python train.py --num_hidden_layers=8 --num_attention_heads=2 --rope_fraction=0.5 --bias="none" --lr_mult_qkv=0.4 --decay_fraction=0.91 --decay_shape="sqrt" --z_loss=1e-05 --train_tokens=142100000 --max_steps=8674
MLP neurons of a small language model. Each row is named by its layer, matrix (up: input weights) and neuron, and shows model dimensions 80-207. Each number is 50 + 12 x the weight over its row's rms, rounded and kept within 0 to 99.
After each neuron's rows, "fires on" lists the tokens most often at its 100 highest values on Wikipedia text that the model never trained on. A number after a token or word is its count.

L3.up894:52 31 68 64 47 46 44 33 44 49 54 61 50 55 52 33 60 57 54 45 31 48 45 47 44 44 54 64 48 48 57 42 53 49 39 51 52 60 34 19 40 42 30 62 50 50 55 55 23 55 65 64 54 37 59 25 63 42 49 58 81 51 33 45 58 70 45 56 50 45 56 69 53 45 43 52 36 71 39 57 51 53 54 54 46 44 56 67 34 61 38 80 39 51 61 59 44 23 48 35 13 38 81 37 34 32 54 46 46 49 34 57 20 67 63 61 41 50 74 79 65 24 56 46 30 56 49 46
fires on: "\"" 13, "N" 9, "}" 9, ")" 9, "olution" 7, "era" 6

L3.up936:48 39 59 48 24 42 17 45 37 21 37 55 48 41 57 42 45 68 29 43 65 59 66 49 47 60 46 57 52 60 70 57 58 35 43 47 45 35 54 75 65 59 57 44 41 62 75 43 33 58 71 41 48 27 55 60 48 57 50 49 46 55 66 57 63 59 63 44 38 50 47 48 47 75 34 38 48 62 54 63 54 44 66 44 55 56 61 42 45 29 50 51 55 63 49 49 52 50 50 42 25 58 56 54 47 45 36 20 54 48 57 56 30 65 48 42 31 43 48 71 50 52 36 50 61 37 56 35
fires on: "0" 18, " by" 15, "ency" 10, " \"" 8

L3.up844:61 72 41 47 60 63 22 46 50 41 33 66 56 37 46 47 38 53 77 72 24 35 63 48 41 44 66 66 32 47 38 44 58 40 39 46 45 55 64 57 37 48 52 60 40 45 72 59 57 61 68 58 66 28 58 53 56 54 55 50 49 63 63 41 45 55 41 36 60 73 84 40 39 64 37 45 46 53 39 31 28 57 55 73 68 52 51 66 47 39 73 40 38 46 44 63 51 44 54 47 45 39 52 67 75 57 56 46 45 68 41 33 76 56 42 58 56 52 58 51 46 40 45 45 52 28 47 93
fires on: " dr" 20, " Dr" 13, " tr" 10, " Pl" 9, " Br" 7, " Tr" 7

L3.up468:55 59 75 42 73 42 47 58 41 15 88 57 59 46 56 35 50 59 59 53 42 48 49 43 52 60 39 60 68 46 48 54 46 49 39 53 52 59 52 47 53 53 45 58 45 65 56 32 46 52 66 49 46 20 47 39 43 46 55 43 64 60 53 41 59 64 54 38 70 67 39 53 30 48 53 56 32 54 50 29 48 64 61 55 58 41 53 45 74 50 50 71 57 66 36 59 44 52 30 44 50 55 46 43 28 44 43 49 59 69 51 50 55 67 70 76 35 53 64 59 44 55 48 48 28 44 61 36
fires on: " requ" 13, " em" 13, " sp" 13, " gu" 11, " aff" 7

L3.up641:48 65 65 47 53 33 61 52 50 53 46 40 60 66 54 44 77 46 69 62 60 75 55 42 35 40 68 54 47 42 55 60 72 37 40 40 54 80 38 42 45 49 20 47 35 36 59 41 62 55 52 45 64 47 23 54 51 51 46 33 57 68 53 62 59 72 39 26 67 43 65 58 53 53 79 59 48 63 43 54 49 44 71 65 52 71 43 29 50 37 57 60 45 65 44 28 39 36 45 39 71 55 50 56 42 39 46 54 61 50 61 36 58 49 62 51 48 29 56 39 49 45 45 53 35 57 49 63
fires on: " en" 12, "if" 12, " com" 10, " comp" 7, " consid" 7, " im" 6

L3.up862:50 58 53 44 39 41 65 56 48 52 50 63 46 52 42 48 54 75 65 56 50 35 46 49 53 55 67 50 42 36 41 44 33 42 39 52 27 53 58 42 62 50 49 39 46 60 79 45 25 39 45 53 40 51 62 48 47 35 49 72 68 36 47 46 38 43 55 32 54 43 50 72 27 48 48 64 53 47 38 47 74 56 48 74 59 54 38 60 54 36 50 60 44 62 27 50 42 48 44 30 47 56 62 45 61 46 54 38 51 57 23 65 63 74 47 60 31 39 54 69 47 63 42 34 51 53 48 64
fires on: " gr" 11, " in" 11, " o" 9, " mi" 9, " occ" 9, " dis" 7

L3.up358:50 64 46 37 62 50 43 42 45 34 57 64 64 38 56 41 53 60 47 48 48 37 32 58 48 28 56 66 49 29 36 30 60 50 47 56 52 59 41 57 65 53 54 30 39 51 34 66 46 51 48 59 57 28 53 28 79 40 54 35 60 43 63 48 34 58 51 37 30 60 61 72 33 84 61 53 31 43 34 63 79 42 44 49 36 25 55 57 51 57 39 55 60 46 56 74 27 56 57 44 22 51 43 38 45 52 31 39 56 60 44 54 54 52 67 53 57 74 55 60 54 38 59 47 39 56 57 45
fires on: "am" 20, " the" 11, "15" 7, "\n\n" 7, " a" 5

L3.up364:53 56 61 55 61 51 46 33 30 37 66 50 62 53 48 45 43 67 50 71 68 44 54 33 52 43 61 83 39 67 50 62 60 54 54 43 56 57 57 56 53 51 35 38 68 52 55 28 60 64 39 39 58 37 51 29 39 32 54 38 64 52 48 63 61 48 56 23 59 60 61 61 52 59 43 64 52 62 38 41 35 41 61 50 50 51 48 36 53 50 45 43 47 41 51 47 51 53 46 56 79 55 64 42 35 32 60 30 75 47 48 35 47 51 53 58 45 56 53 43 57 53 33 54 44 29 48 61
fires on: " with" 17, " v" 13, ".\n\n" 13, ")\n\n" 5, ").\n\n" 5

L3.up687:53 56 40 41 69 52 34 69 61 62 49 50 85 39 28 47 77 52 70 60 41 43 51 55 35 56 42 56 56 44 49 56 80 51 35 52 60 77 23 43 53 57 24 50 46 62 45 25 50 79 40 78 54 36 57 48 58 45 72 52 51 55 32 42 58 60 44 50 56 36 53 34 49 33 37 52 68 50 24 27 54 47 37 74 49 41 53 55 40 65 54 54 34 51 25 43 46 51 42 33 47 59 51 66 61 57 42 55 37 57 33 47 64 45 56 56 51 58 81 53 30 31 40 62 42 46 60 41
fires on: " /" 30, " or" 14, " won" 5, " and" 5

L3.up278:56 65 59 53 55 50 38 60 37 38 57 68 65 48 51 53 61 64 33 53 56 37 50 48 53 53 55 46 53 46 57 21 48 67 52 48 46 36 57 66 52 93 65 40 37 49 45 53 36 63 79 58 69 33 41 29 36 52 49 39 49 43 54 40 59 66 32 28 55 63 31 57 40 77 58 69 38 28 36 57 64 63 54 72 46 43 64 68 52 35 42 47 54 56 29 65 34 39 48 17 33 46 41 41 61 48 67 39 42 56 41 38 68 31 52 41 52 53 60 67 49 43 55 41 55 48 42 41
fires on: " d" 32, "A" 11, ":" 9, " o" 6, " r" 5, "\n\n" 4

L3.up105:40 57 67 64 73 52 62 61 66 64 64 48 40 28 57 47 38 48 75 52 61 40 55 55 70 32 63 55 52 53 17 48 49 44 29 41 50 60 44 32 48 42 54 47 52 64 44 74 57 66 52 45 40 53 48 59 39 41 69 47 34 36 40 56 61 74 53 33 40 60 53 42 42 62 50 50 48 57 35 31 67 39 59 83 47 39 50 44 56 47 45 33 56 57 57 60 39 52 54 31 48 46 55 68 46 42 43 58 50 56 40 40 62 40 32 57 59 60 93 52 61 45 60 40 52 53 57 45
fires on: "A" 53, "\n\n" 10, "I" 10, "outh" 6, "Ch" 4, "T" 4

L3.up748:60 55 76 57 55 56 43 54 47 45 59 52 48 66 44 61 54 61 53 58 54 48 39 50 37 45 51 64 58 62 65 39 54 44 61 48 62 55 42 19 65 66 36 48 61 68 68 66 45 66 49 21 58 59 30 57 32 34 67 52 57 46 48 44 24 64 61 44 63 31 48 45 44 44 32 38 60 45 41 52 36 44 53 57 62 37 46 78 53 47 64 40 43 51 57 50 54 55 38 32 55 69 59 30 62 53 64 51 42 50 70 39 72 47 78 59 39 29 63 42 38 23 41 46 63 39 46 58
fires on: " is" 20, " career" 18, " s" 16, "ets" 7, " Club" 5, " people" 5

L3.up168:47 47 77 43 56 30 46 55 51 51 45 45 56 49 55 43 41 56 96 57 49 46 52 14 59 48 57 61 56 67 54 46 71 47 66 54 45 50 66 35 45 29 43 65 42 55 56 33 56 67 43 31 65 41 51 48 55 39 38 55 47 60 47 51 37 69 51 34 56 59 56 40 42 46 44 80 42 56 54 38 37 82 62 38 73 54 77 65 70 43 47 55 61 56 37 47 53 47 48 51 52 39 55 35 46 61 46 59 67 65 58 52 44 43 47 52 53 35 38 63 62 50 28 58 42 46 44 41
fires on: " ex" 14, " Sing" 13, " Mad" 10, " ph" 9, " ec" 9, "," 7

L3.up117:33 50 53 65 39 58 34 43 51 47 47 48 39 40 82 46 72 55 50 64 54 48 47 47 63 23 59 64 40 60 63 44 33 44 51 57 42 36 57 78 47 59 50 29 33 58 48 42 46 40 56 66 52 49 33 50 51 50 50 53 42 36 79 37 42 43 53 53 55 61 42 54 43 65 64 61 47 34 65 41 59 47 36 41 60 34 60 56 58 38 55 39 57 63 36 74 38 64 51 56 38 42 35 32 50 57 41 15 40 59 31 57 41 46 35 34 48 47 53 81 55 43 35 29 52 57 53 53
fires on: "1" 42, " " 15, "2" 13, " re" 10, " ty" 6

L3.up542:31 26 62 44 54 49 57 61 44 52 50 44 41 44 51 19 66 56 58 55 35 43 54 71 54 41 36 45 48 53 51 45 28 44 63 60 53 66 34 49 29 44 16 59 46 47 56 47 20 49 48 51 54 17 38 57 30 47 60 47 83 47 41 49 31 43 62 47 60 44 53 31 62 56 57 39 50 54 37 65 50 58 69 54 47 64 41 52 29 68 57 51 61 50 31 52 45 60 55 56 25 57 56 29 41 31 46 45 53 40 56 59 51 46 56 56 39 53 51 76 61 26 73 52 64 41 77 47
fires on: "ing" 19, "ation" 14, "ociation" 10, "\"" 6, "t" 6, " For" 4